Part of a small language model's weights: width 640.
MLP neurons of a small language model. Each row is named by its layer, matrix (gate and up: input weights) and neuron, and shows model dimensions 512-607. Each number is 128 + 24 x the weight over its row's rms, rounded and kept within 0 to 255. Numbers have three digits each. A neuron's up and down rows have the sign that makes its largest values positive.
After each neuron's rows, "fires on" lists the tokens most often at its 100 highest values on Wikipedia text that the model never trained on.

L2.gate1773:101124155120136106118132154137128123126113142093119122136113126121145119129154124093151117155117078122094094175157124118096093153143107105098125096152142151137087125150068162127143123142158108133097119159142167136131105161135141114106134132177170122169096115148153119088095158105123144164
L2.up1773:110103142151140097140098123125126125137142107131141153130139127133114112136122112120157106107108126145107125130134101101113126143112137126113161122133157139156115114114090122104121110156103148137120121193134175129164132131104119095112123105128105107147139110141138094158123136144129128085
fires on: "==", "===", "ad"

L2.gate2953:155102142103120135091121142159097176134115146123103111114129168095141114153144144156130097154096138179108136073135085177127143107132108151138140169149154129140129117124132134104143102094149146090162106123105157128124136115189145108177139105163122148160123133088137133131124061099129178140
L2.up2953:142140161145150111133129156075147126139167141121135169132157103088141159110129145135134138133136157100132143168113103163129145133126100120147101097120116110092219103130150127154158153154112094160114063109163134153144102125133142134116161095118140173085097105118139165129169101100110150129
fires on: ".", ").", " |"

L2.gate1540:145153104146159103163143117110103125155086121106138123128166117123105123153046135129096145143118096114093139113136129109102102142100153163137173093118178147133138182063089104119154115098129131134127114128114149109157160123144128131121130164148107154166146151124097150173144110132114162134
L2.up1540:116119113115145108129118122113106123087186113102172117157121141119094098172104145127111114116162131078109169120152138143090142161159125141116135125096142115119160132131096134154130127114122163124109160135128162103189183140142165168168120136109143112142101105120101153106115177124113159118
fires on: "\n"

L2.gate1757:119104105134117119130110127118113121124087094087172152181098110100153085125128160125108126148139097117138108080128139128121153177091128145169139143110115076146128156109119127117144104104160146139133125153115112172132163141168115102137094149113164080154145160144131136143127110125120119111
L2.up1757:108163102115118095136124156127149073138147164107150152141184122129078161121098081146143111128168120152114110145133116163138133129146126124140116141106090117103116100105144197131141144147124123144084151159128106095116122153108151142121187092156078100083120110115119144135112133168107153098
fires on: "in", "ig", "it", "b", "ion", "ri"

L2.gate2415:168123102103117172127124110120149123134110135139144104130121188127156098148125137158111135153127127129128138123127131111172141152130098113156109120111124108117131199111117124121115104160090119109170107168105145158131108171173140133131138091156085089114083154123098136156115146113140122138
L2.up2415:095104119130146090145146098155146120126129098126148149099167131143105115162094140092133126104119126123123107073130138116097093138166128158101125097086096165154118148090120140103114112168135126124107143130087116135180147124128143092123159138095154078143059115112120129141128136111122112097
fires on: "im", "at", "m", "n", "on", "al"

L2.gate340:129132145057167133136123151143167126148141092144071154143135148122127117145087129146127142145144126148074131085131160148146103113129174127161120131117133138140100091173166120118100130135095122154118126095113142133121125119119140114140137133124148140128126148142133131117134162173125103129
L2.up340:129120088128127123138097146134102121155135130110126166142129147133116119113113186122165172138144164143142114128131146159164137119101133126138090136142150112148143120118116158131142141153109130142128109143142122151122133120130153113107179148144166116116116119095142135101094105147116145138
fires on: "-", "at", "ow", " You", "an", "c"

L2.gate2122:123146171137080129132150119125138170100122131160080141174120118180154143144146140085124142135121155150173102126154110150098119118116106136149125140152130108071102142144107129124134140132156136165142119149135156146130091129110146115116094136156169150159138115144126172108137131097077181124
L2.up2122:132158104167119110158125145147168116117129109150072145170154155139123108096132114102145132162144134157154170098100131151131154122154151129148134130146127114137120148124148178165150121125148142112161106158180146150093085143155100089156107146147112147141137083126092103088129142136101140109
fires on: ".", ").", " the", "\n"

L2.gate60:125138168131147141153154122094118150145109139095159131149092141087106131194137106145162142099125153139133134132127088141125159131113107103115130110154154130163093139107130117126151117117110074134137120158121116125145128124170089137138101119149077157086133121107085117161135125128120124100
L2.up60:142142118151124091161130088100117128135102128088135125139088145115096140147158127151133111088158151150078126117142157074133115134128142118112112156134130098142115152117138169171143096123107145141128149137122132123071176129130146107179160147117134119127118118125133137141117133143114115149
fires on: "t", "c", "m", "d", "b", "y"

L2.gate3119:155106140128129108131151126130146133083140134121142119120106100123123117134130183125120101161102164142151113145144140139130146088092074107096174146126131134150101153138109109153197118108123094130140130140121147123157134095142132127180117114067138133122112159116188125125110160113125155117
L2.up3119:161085107101108121121140085136142154101116141082135096116158139144158143119154141132133108123134147133117127124116100112146120100100151112099151157112089101114109117096114088118101129135098158113124127114122116110115137109113116085137109133120142146145133127155079114146114132208104110177
fires on: "ok", "k", "on", "g", "om", "in"

L2.gate1505:122099115126083147134128148110165128120141091157107101111144131115121171074118123108165141150129107122167123116150093138181113112116144121127128106140128082116140144174133132106141121164134142129143126142136108149113137138173144120100134140094118089123119102143152121141124163095136119083
L2.up1505:103122151104077168135181131139118156093090152117143127100146125109137155129143110136086087136125138128121132143134119162175100156109144120098164131147103073137123201124169129106130095099135132115144095126120146133119115150106147128149127101129121156141111114121107124092157116162127095092
fires on: " is", " were", " also", "es", " are", "z"

L2.gate2339:144156118136113114158134099135155101149103112101123107123155179129150197137117116133115125123151096116117147120132124107112137150141108156100133154128097110127109130119125110111128170127135087157110189104117122091142087151128114114151149144138137148146119140167161154117112131115113146151
L2.up2339:133109129118115149109121142133118093159121124135171160166062120132171101155104095119122108131170129112157079101118119090131120143138149128156139127127120123101094081140118150107123135129096152105113111130103114104085107141128114108137166125138153139092113119172137126087126111127163161162
fires on: "y", "an", "ock", "ing", "in", "h"

L2.gate3137:143147136128112133139143154108147131131147088127137084129126124105135139133131113147130115170129128117115116081138130135156148118163139097112114139104169134142106136054113129143136091132173106153117141144082125145136106108125138084136144147110122169140104111140132151134134128090113095139
L2.up3137:122112130135095142161101117131171131128153132155146132094166135128110142145101113108076132115164158139107138080157180141145107091160133127153147148133128111114131122133155123135135128100077112114146137138132163147140113127118123106122109171136050135120131160135106130136105101102151124125
fires on: " 0", "id", "iam", "on", "enced"

L2.gate2562:115170104146157150115091096182131129155106162089166173129143147161098124099139072130114127122151162104133136081153099171149114136123134082122134114112110138129152136116107138141162113142122126146146131120157139076128106104143137133135172114125106147202084142080119119130139129099107142134
L2.up2562:130127108186136159156107169124133105130123112072157163125109120133121112148192147160121118106110125163135103107144132118149117158139152166140071118112108084156122111131119106111129104143152101111094130149165151145102135140106085126135113160163108134099153138149109108102091102134136151124
fires on: ":", " of", " to"

L2.gate10:128164174119120126150137107109113140127136141092153112136125154117140086116140132147131130159120141151128126133117112141108116132155116136150110135095080139147121166107129140111118080137141176141147125141124155140154121135133142185101126164103125147144149111135171132102124122106131176146
L2.up10:127135167115098132200117080148084131127100140120119114113132076128096158148126126130124112137154095154124102128120123092075137136087130102070104150103155168128112155128154107107118144087100117115143132132130098121129113120165133115126120161112161151113097095126159120159102103166110119140
fires on: ".", "u", "a", "ull", "h"

L2.gate2094:155112123074133111121157106148091124132104158146091114139141110137188138067163094125106104122144084127145088097129149151120179128102144129109136177106146112173127130123138091119126121166116104121086123162135110117137091159135081112159106144154119137148083142121127114153129127112167101093
L2.up2094:137120112079119133161126136121118163141078113126147117179121126140136118099128143112114183160149129132145094105119097128159137109129119137129165136122103131127133128099094082099113112150118154118140124103195183147108108174106105157130119133135153133096140119155116146164071136106122102129
fires on: "\"", ":", "ating", "HL", " Coast", ",\""

L2.gate214:122095114158144124094121164109124154102131127143112136115096157078176162157139149126145125102110076121068125154143086108175143147155126126098117167129104099096106099120144096141112164136119099121133143209142104090125118181102144099109093137155134141126109129152132134158119146116109103092
L2.up214:115132124150138172127102081168109153152146153140124119138106103138122188169124135116119113078126124109136116171112139113149127135119119142122170103107114141126119113127115101145130126127117139143115168119160124108095100092096123132129117116105093088166138128098094140112171162136103157152
fires on: "m", "ó", "ic", "\"", "i", "ly"

L2.gate986:151072128109156124156154124103118141109140146120134162093131110137114137128082179115115143117141135108120161124141170115134124124097106144114170128134138157116103129120090094153131097151129128151103135116167140135121116158121115099212132121141126158152111167109153112142109129107114139105
L2.up986:110123086095137130162141127134135091140126122218163087134122123149137132151098154096105117148119147131072120140127102154113136117123139178138142154096109159137143165088168159100126144127134132146145167143103113118138155125129111102139126118120100103109103142100120114153116139144109153106
fires on: "\n", "med", "o", "ile", "ons"

L2.gate3089:130173137115098116163160137119121156155140135103089117150110142122183153107133139093104148128131096122131102132134170129127138129136128158112143155114140112167124147143108100140180115096120124149139100113129146188151105121123129136145095172137105091170164122141139146115131123145119133096
L2.up3089:157152122086142125102164121084131163133139125120143153120120126155151138130116111075133164121114081178117131136164136108147129163114131134120114149126111091171093133133108113183119130131138159152110091124140145164138091127150169122186116126140108122159133105120139148163149115116100148108
fires on: "|", ".", "-", ")."

L2.gate3069:108111139137098144116153138109127143132100108150142154115109107145132113100196163144137127129146133113118106123113158136100146125187131119156136107131149121126126128093167107080126125105176182138137123145120122132122109124128149122138173181162131114153116068151147112123149124164090160132
L2.up3069:140144140111137098140189161085142119153122172155130101147179136150125112127090142148148092086109114170146135119128126097139093136110143155159163123133125163133126105097152133112092085152136171141139178124084098095129114114156131153093143177108165090108120115193144116136129130166144070120
fires on: "r", "u", "v", "ch", "w", "re"

L2.gate892:132138120126105169097115134070092139146125129142110154102124103157123121142143109128122141126138123185097131152130100116103115121132131097123116138096159115102110182110097137119134129082126150129160106148134133141157091153146172154153105178163113151096151147135124115126106169118144126160
L2.up892:079106096158159136101128126133161103089136141143108171115102094128131074117123134112164130110128147075122143151094098165117121114099096146129137132132122135135129107155159141136149136143130119099130146083131129143114108100124165105130169117104111159157138151117152119141096140052084105120
fires on: " ", "u", "ir", "a", " personal"

L2.gate2074:152143125155126104159093123081133141105116138211174098152128142112101097094142115171119118099103171103137137113109121160156127155121155116164143123140125097164118153134146127136149142088138102105135102151123171102113159145149139120157163116094115148102135096089101103127153109088130154126
L2.up2074:123130133130152183129109148150110113134101103129168129143123123130137114128121120154084112077155177162127123180148171121092163118093124113223084159149144148170088149093153085154134098085075151155151141129082080093120181139119131104156065143095130107086125092154117151118119131126156205149
fires on: " to", "al", "l", "op", "f", "our"

L2.gate1731:137103101112157148169086147122084146064157160114142128176116137128126192203101126137113087097183148103120166142125107115157071127163125158121099099143107142159129153162116143132123113151135151085145132128099137147144170122182139155121168128095143146121105134174148170070173165144101110136
L2.up1731:137136145152124159127111161124138154138124151119109095162099130100129121162131132105138107071133155140101103132124102133099144191122138121170168113123103138121114132098137103094120161077144132123162132091142134121152127164120148124103137137109135134139150111105123152053131142104139141155
fires on: "em", "he", "ry", "h", " ("

L2.gate1908:152079159159138136156154162102111118164148152098129127127112129097159136174098144101132139100111170140121213130171111109108123121145116134096096097117169123134117153088142139132125145092095136115069099113153129103124114123123103154160141128136092126130148107105113128147122121083127107120
L2.up1908:114124174112165145126126094169104116123125169119134109121113147157153136139161148119140093092096172142088126137153115094103110169136098151153155138108094173132126098051114161152146138071173128121177177125143134066106160120120127169160133137128147127075116143112104109143131162129123098147
fires on: "i", "ical", "h", "he"

L2.gate2315:139164100130096099120155118128117160104156113151120120129147102134193135149132145082145121107140146106183151110146154126134168146097119124156131126104148127147148113135164111152102145163171123123163164148129134159130129112096177122117144093137140137106149134131151140119165107122128100127
L2.up2315:120145134103121142178144116133149159110126151121159149097151162073157159124101136130148194113141141133143141138157145146108159170148128116129134125109100109139100140131141114103130108169118097172091132101127141137099106127121141140108112155145102142112084119128123129157111121169106166134
fires on: "al", "ical", "ial", "ic", "z", "it"

L2.gate2944:154123123109147121140125128125182105154110113131146152112176089119105102139118129156128161132133111099104143105164073153154109137134150124101125086149178158140124162136143147152143106128152133098149150109102139120094123148141168104153093173143106137115126127132153073142112103125077127138
L2.up2944:149150109147128131096165127141118116142120137133180107131122126124109083143134152126109134118121128131080144101133173101138143155135132140132119079094129099117138139114102128166114129136109118133124129119081139131152164147120138142152113129113082147156115139130141096138124124132085107128
fires on: "\n", "sp", " from"

L2.gate641:071119128172165135106156106116121150139099145151097101143148123134171145134140137122126146160139106129159090148160129120119152098149148134097134160153152136156124132154129153136169126166133111132105117130173126125159096125126126130128149134092105138150142086118128109111123126133156110100
L2.up641:094135162087120071123139148141156117119140128145095175134153120122137155070151110117098122080165115134170132133149140167084170114081151128142159098114109139141096085162102110127125159136101143123135111146122089120132158155141160146150120143104079110134114121131120123126111141119112109123
fires on: ")", "-", "ort"

L2.gate482:165127151117122138161106095112161150105111100154123167150143118179135119204104131141143107121104149162128112083163127101124116126107152168133107086107138106154112090157127107137130116155119148106179139164153157082118096108104138123107126088145081149104138105104116094152152103076143123131
L2.up482:120161129087132130116145163165168098098097139090131150143110160131142111142143147122114167101148145175083130150111127132138142117127154107115146152117135119130123103116120095136141148098155138105167159138091124094139138135114107159126126086141142125101147150114123119139121132148126177151
fires on: "r", "op", "ung", "al", "k", "ulf"

L2.gate1547:167145139116110148149149115133142131145147133134109122126159149129173122164104111111100119169168145098106109181120175136141155099126133124146157116137122153136104099147158126083091156124115119120108126141116070110141142143157151100138149081130117158123110109153171095149147120106080097102
L2.up1547:154121107156169117115137163153108121143102134119150086105085153145144163179135118184092129105137162147130109104160127087165145077147150140123109158108130111116145129116137120098093121106176130154158130118103125106114121135127131123134173130128108123115121170133120142140177133132097146120
fires on: "o", "ing", "ation", "in", "us", "c"

L2.gate2051:133136157137165167176132103099132143179125152107145074147092136131133100110141126106149161127133119131100160103135132130059136112146110120082069130117116082154125133119140121151147124182165131085076159163131126121122121110091133086143123109143132152134133079101110159135126163142108122077
L2.up2051:098098149139113152133142140121145137137157098095141134112169127143145093162121119148146090097130109120111108068167061121103111125105093131147112133160138100076131099102124139180164108155112136102141064128112099156127150102135154092114126099148152171136125157124149099144102163129100115120
fires on: " in", ",", " on"

L2.gate2629:110133128111133141123133128112112080104115163129112135149113136120113138138089117167121077138119131087143103081128092136115143117157131130106118146123146156173122134127105066124152137133129098125119137128103152152125157152151147084109145077147120093147144143122077135137140169120101159112
L2.up2629:094119122129136090152162118130119162149121120065116145109127146157104140064158096149150140151065134117076129129132100106168149135145127111124129114094146095114126115141091120157139114123091120102104141109111143127133112162138133079129131156133101130145119122130106146184071104162117153112
fires on: "j", "in", "m", "n", "ip", "k"

L2.gate2079:117124171112134103164149128139109142132115097095163136141132113115124132141114151108151135130081118162116126113111136131131117183146148112173179146114094125121157175092104139163102075143135135094088130160150162116099160122135150124135155123149085159123114117123150144152143111134121140049
L2.up2079:149118137127120091126095143127133126127156134126124122167168085127156151140095107133137130118143129154156113106130127174179139122121109144163123142116100140112119132092103120119135110165114104127139114130095083073102124128144119161138099131145102173147152105118159119115128106162101166091
fires on: "==", "ar", " ==", "ed", "==="

L2.gate1554:180118145169116150160098119141132130156122121136134142118121133082139124136121137146085135155108139143118118124131161147134141141152147130131138105123104129145130180091117108131110098154122125154082083139093114138118158094152131152111125126170137151099121085062126135146104159103118141091
L2.up1554:171125158161096142141148109113140164163108120120134141140120130184123126124152134122081147123172128115105114136137168107119123115127152119116170135087171147151115124098136124161132114138129132131098153107146141171097148121160121097136152089157100172159103133141098134126090114106140136141
fires on: "o", " or", " into", " have", "ed"

L2.gate3127:111118144153133139095128124148141069142158160076135100140166146173124112114130100064068137100184133121123112132160149118081073084175130131132110111119147112152131141103103123125090130134148091164186155114157109167149118108112119113135128142105145122116116097091123181139092133154112159096
L2.up3127:114115137138083176141139107137164125114128107161122137114135169103099112131146096059166086111081145151105104141165139132140129147158130134077113119143100110112100097096115137148132121123177134168123121160106132115131123129163096109114087148148108086137093106141168093157130137136124107157
fires on: " ext", " app", "p", "em", "re", "and"

L2.gate2466:105112172141155101191155127133120132144140163164111147145098129157137104102128135118135121149112166089144144128142144141143110132119113177101100122131151121135138151124099180132141109149152120124079170104104144112142130109130125118128123100090112092107120133129170124123115133098172105154
L2.up2466:112135096095136130104080157138172115145129128138104161144143140084097099110119092129160126150164162133165123099118136121135106130124144134156080145147123134144106087094097169146121128155136145113112163162092154152181091156101176097149123084146123119109119130175105147132114118142138118154
fires on: "in", "ol", "osp", "re", "un"

L2.gate308:118110130091136161119115112101153124137115118109143153119116128110162135151120168164120108139124083106090164113107165123105128145122166113112133111110162150131117126102151144122147139125158123089139136154155092089120101163153146105129152106122143161104127115082120129143099123156128147103
L2.up308:102128112127124116093151143122110139140077132101180150131112130149145143114147133129102131164144080200133103076130116099100156121127122150146107152133089116108139160177140200155117125137104076142147117123101109116107134159142157113112109154142140114119143093173148126147130137159103108067
fires on: " in", " under", " at", " over", " as"

L2.gate3034:109164108139122094158102127138131105145101192134106099113137145126139116099126140126140111124132115122150154119107124097125121116135088124110145121118134114089115134144129121115122133123116098150134112153134108147138114128117161132121113138129173141106116152118113117103140115127116124143
L2.up3034:126104121118129123155150089168149147142133129148094121164157124128079157133134170151103117117100142147106128116160127124128112107116126131078144106165133131105100143094126123149126127092121125081116140148129137105137101082169117132127101095120110149121081129094160140099121137161129085118
fires on: "e", "a", "ream", "te", "c"

L2.gate1673:115143146148146133145117102077146130135124148099110143144157129135123084169120122141107142078128100106115127088141165137101133138119128107173130111131129148137134127131160152136099112150127085102096137183149111094141154138127120146162094138145131154129124094120106111131132101121145100148
L2.up1673:120112136114154124122144120136121106147111103076120132131112136124133129140094129163126074125125102131091085093160108152150149136131116137083153096092137098132152127126108134134119128177117098101155119150133112158117182128084117156158112100109165078173083128172117169161159155100165114095
fires on: "as", "d", "z", "on", "ess", "n"

L2.gate2158:151127157148164141106155110110128118134100137136110109144089118149146143120115122115121120098108117122119122127129142115083158137105144116142149126140132142157134129160127141128058119079170100093107110148091161128130104093105148131123127132111104133121201116127136144075126133115137130102
L2.up2158:150156135118086115130114165123113153133115138129086105087107124096117127131129134114063132096122098080117146132126135117108162124180131157149139110090127102122131141124115140182095109120116133146122116110148123098103143132179167118142126106128101124133127100154122115126090113104160151155
fires on: "ing", "end", "it", "or", "an", "t"

L2.gate2103:153109079106113121116133080115090133088108149119145067164149116157166092115175139148137142101124128153125120120145162099140083093128109091133167120127141107158122151115057138118161111140101149137129118144122171133137128138133127173118154155123136101124140110116125128117129128129151153093
L2.up2103:099125149093151128132163127130140149123132144135124161145140149127095111143122122101111075152123129154115148112136127110132121099100178121157122100089143160121155138151143117102082122163122136055186138129112116131094126109108172119168179091128155144107092152151134112135115117104135072090
fires on: "r", "o", "a", "u"

L2.gate1210:107114105118120150145139104141184119128101136171129154143121108151117152141113141105112180119164165141130086110134151124130159144117097115150085170149106152140163124129126129109126112131195108157140117125130133122127130115116093142121096121105126102128089139092126134144139105121087133105
L2.up1210:150152077098120098119153150114134130129092132177133144091090127094132138119121138105078097060141127109130073171150122177126162135149135161085122122140126151166110117106142155117080092129123141144119126144106152122139154172094123120096157088156114130093135179133146154126147159143075123131
fires on: "el", "in", "l", "f", "ion", "id"

L2.gate2907:067093142123125127132142119112083109118068144118100149143133151145096131103131129104106115118116133138102120093112111115132126151129090095126128177105126112120154163163106110112132140113137149151128146172158110121172108145149129122125096128136106150138117111174125118107106144133151157147
L2.up2907:113141126169111146075111120093134097106114126159193154139134108135124098144110130128168123125160112144150128119162095130081152129145120108125119134174130140140188123096150078093115118165107101140121154141133123138164110070118118105095151145111108174117142131139121093125130099093097172107
fires on: "ad", "x", "as", "on", "az", "ch"

L2.gate354:112123167134093085167136094130167119141115136146128125129196119156107163151147105146125127099104135154132136128153141133111155130109156140132150118127115130138122125087134142113116133141161149133126108171114118145111111141115129115100175094137117103112138125109144123146136094110147185095
L2.up354:079166132156129103096123151182127131126150106143099108137132136121137112098112113123164094107131158181138096097152109169105149104152097133143108075127148149166078133085103148114105125139132120100144140121139164096136155118141101156134140136133168141125137108119164130113139153133106167125
fires on: "==", " ==", "j", "iv"

L2.gate559:142136121131183122143166123152151144152161131122141118130142145157172143153133113150152126155097137081098149142083144128136152107135155118152108125143097139113150090126101131146163076149088162118080120092141154096154109176145116143159152131119139138168146090107133126143136107146112140106
L2.up559:137142156071127107141078146092095112143127166115104165128149143106151155069119138119162110152136114120116157102117115140106117119109134149070158108112135124130143127137150110081130104087149165155134145123134126066108146102075121155136158158164116126114157135126116129131112147136119119138
fires on: " /", " of", ";", "l", ":", "x"

L2.gate1455:156188105140186154099137131179129139176097147130136143170152143123131132143125118075113108161142124113138086113119131161097151130147105107144107089127098147156151141117137139156142111150087140151133114123114141082109104140105175148192168135152153152135136121135107123108152164143135101116
L2.up1455:133111096101131130143100146139083130133114154127090137160117142116085068123118152121143146136131125100113100138136138121158099098101155090122128137122177115131143158147104055106122114125109169097085163113103137157148135137108079120132134166095135125102180154154134127131133104154141148164
fires on: ":", "ow", " Time"

L2.gate2001:165142097112133114140134045139130123129115154146149125174125122117108065120121163095096165133150098154108120138125144083114101141157135091124109135112164124119154133171130137093149146140145136093101129133143121161074087100142154132136118143130164132120162119137079147098110148138080166100
L2.up2001:116098125129118122118184132127093113074091151165127136102115131141126162131143096118126144121090122102093113163168138150151089155152119125070120123124124134121097109108121106172123099114177160118117088134149153142108133148161093139109097101127121094115172120123129162119119155085117135130
fires on: "ig", "k", "o", "/", "h", "ag"

L2.gate626:152128167125135090147115158170088111118151108110156133112115116182104086108121120128099144117152146128044152116115108184126126139111133127161145083146176170110107148140115144098140114134117128138107135089101113110121118125117111125124141141107116165132157169137145137150138108113158120106
L2.up626:121131128113087118137127141139148142118148107127127113141146126148096145112107130130177113126141101174159140109121113110121111118140128110137126154125118119137107150120090107149130133148115134134166106092071136117113156101147139126094131119122089121128150137160138163157152133135138158130
fires on: "ond", "ar", "ill", "in", "ur", "un"

L2.gate3094:110086116117132123143134129154130112106120137158146131064157133109149089137107124126114158144146149125114157093143141125126111154159122156148099140081136143154107145079176123138151165115137173112133113133132179108157129099117128135169120124106123103144116130128096143097136151106113131136
L2.up3094:115140108167133108154105114145083155136112142082087123176127144131116129114106124130123140069105160145151097107157164086125144154134150139190134173136132160152129099175107128120122121128108106125120152103122138144159121162149115146157120123155142138162076104125136171107100112177085183112
fires on: "yl", "b", "f", "p", "l"

L2.gate1132:134144089108133085084114149134128156117112110146119104119129143148130116135116128136113144137118117158104111128095146109132151129172095136158140101088078143128119125157055104127102092115156139137153109133086159104105157109150190141118087155081131088146149151140115160142151110160084103082
L2.up1132:162114165152135145137136100093125155109086125143123104089130087148145107151097172116099141138104103143140133157120127101129146132124136117108129114172107109146118171135117122115105131114158108099136072144112128117107153171126146109145115181131116151141162142119132114123104115131125148135
fires on: "ad", "-", "ch", "Z", "L", "od"

L2.gate725:113126123107151101100108125129123133165114140130130120153150139139169121084084100138135120118121110142141169089081132164161090111181113108115111126159151155073151132124143129145153118101117119144109155114128106129106114145114118150096125121147139114134154116112144159132124142133126098130
L2.up725:146111165111173138138134149120136128147137140111099177101110132107099148181106135084092158137139122143106109164116147129117140101079095098114137116141111144154099126151092116113138152114127172129095126154147113119150139080140108169157133115143103136168151102171148179125154153128141080162
fires on: "s", "il", " year", "ar", "ad"

L2.gate2767:163168128123114157142154155126141144111153141134136137104127180145156116159148139097089145136133101182125121099171058125112125141097106154143131130167137166124122108136097138132141108115135155127139111095169154100117124101149158148149132145143086137142128124117153138126101073114108167148
L2.up2767:129172184125122107136163146142168122104142128120128127078122096131144115147123141111110123148133098149168154109127094093133181159123100135130141093143123168163127107134144154149143112166136128118149070117162126152154103136123155134146127180159148132111123156176105166112105172115091142137
fires on: ".", ")."

L2.gate1080:134110145126156122149130119146113075131108135122157149131159099158120157150086150116129150083080132130131148125113127138065128134091117110098133090117107137136087124140113152132138125131157129114129142137132144128106095123163133099128110148139143153136120146098147119106116085125098133106
L2.up1080:133166120096112167109135140157139149140132111122145102104183119155115095161115122092110095149100102133138146118107153148113119104149128144106145105084143116133088166141166069113116137118101120136113153183182158140168110135187124089125144104159079138137103102149119122116090181136162140152
fires on: "n", "ory", "y", "an", "h", "it"

L2.gate301:105122077098112112145114115113121140131106127131122105099115141125141152136138132146097151138106109174093151115105105123118126136136122139097126117079135150101092155107149129114116127136111197116108124179105111127124160198137130110153103112178135163123126124140130146122124153127118146125
L2.up301:182083133114107158151108099099181128099065085151140175130121141090123113126158069178167099153113118094123141137157143219110112146119076196180105123149131130136119115146097116138100111104116130135117085161117083110146124158125125137135129093115119135115081123131105100148126161087134127108
fires on: "ar", "ed", "l", "ly", "ing"

L2.gate2037:128177136130118120133136097107127108144115126119143168099105165137116182151118098125127117115111119112141150111100128128114130132125094121147140122102182119156120124093129123153182125116151157106129115138121108137170120089133134147125159124116115135102121107091058123122113142162095142106
L2.up2037:139139116121087133141149158169134147129131168140171201127182097108151153178149138125108137107179161108096155092197122152120161136155086152143184118150155123144095105134099139116171151159126129154138130087137132144108085130114137121141111107128072119122116149105143153172101095123082130113
fires on: "ing", "an", "ic", "or", "ical"

L2.gate748:132133146086150128159122144166116074091146122088139132098144124102139148088159102128137137079103114125156098143149134208134105118160113163162075102097163131139116086103105111135151129162104134100131072119093118177141117142148183123164135109144126186134091103152107126122139148106148105107
L2.up748:098147120134103144159114134120140107104111156110103078125073127107120141128153125090133103146115107125107130102117156129157111109137153123150075182153120145082137124165094143128104148080080117165060087142113100117144102132125103164127122088080118124143117099144146144125150118115115083107
fires on: "a", "t", "ers", "e", "z", "l"

L2.gate2350:128136097127150114097170139143140124149108135137142157134122101141139116101148176140130146152121131102118088098091135144119131123144102132145135118128126103133193091123189162147146124188127093127091071150150139130115165107161177091113135142124158150187149133109146109109138170121082061106
L2.up2350:126136153087121122148179136148127129167164128126167115102175143148108135151085177179130151130155104115148145070152106124136157119129122151157142129136087126122111109150100109126130092128141110153112156122146079141143148097161105126138145115143086101169117125113125118151153125140128100119
fires on: " and", "-", ",", "n"

L2.gate1404:151066156146124111133097155139119177189106120126108130155133166101181104143128125125144131135131087124132089109127090097096114128163137115109124158083108104123092141135083114099135116145168096105113091159122136154130170123178132141127091130150163130124150114106091127125115108113103132089
L2.up1404:114158153145129128125088128107122130104169134126130121136111099135143152134171154139097049107083135130128171149121116161131137121082132099135119150102095126092148171119105105138137114142151173131127105160149137160141150129117112117178139131082156143114106133154163151130109077127152147135
fires on: "a", "ed", "0", "il", " of", "o"

L2.gate1398:138090153132127126133129216152161140147108103137118110142080151122103137119114154181129147138110103105114176103107129148144131093171182075084106112130183085102128140117141115138150103141090126117124119162158147113153136132167143089087165120152143123149129112180164107095146090134150109142
L2.up1398:158112146085146124145133119127129129125118138076113131128108115120137117136130170088085122127150118104148131086140108127087118135146122127075122072109141105098107143124111136148134059103121106089132108135146076125111156143168125151100146119131087128091103134140182143111112168154145112176
fires on: "o", "r", "y", "a", "ang", "e"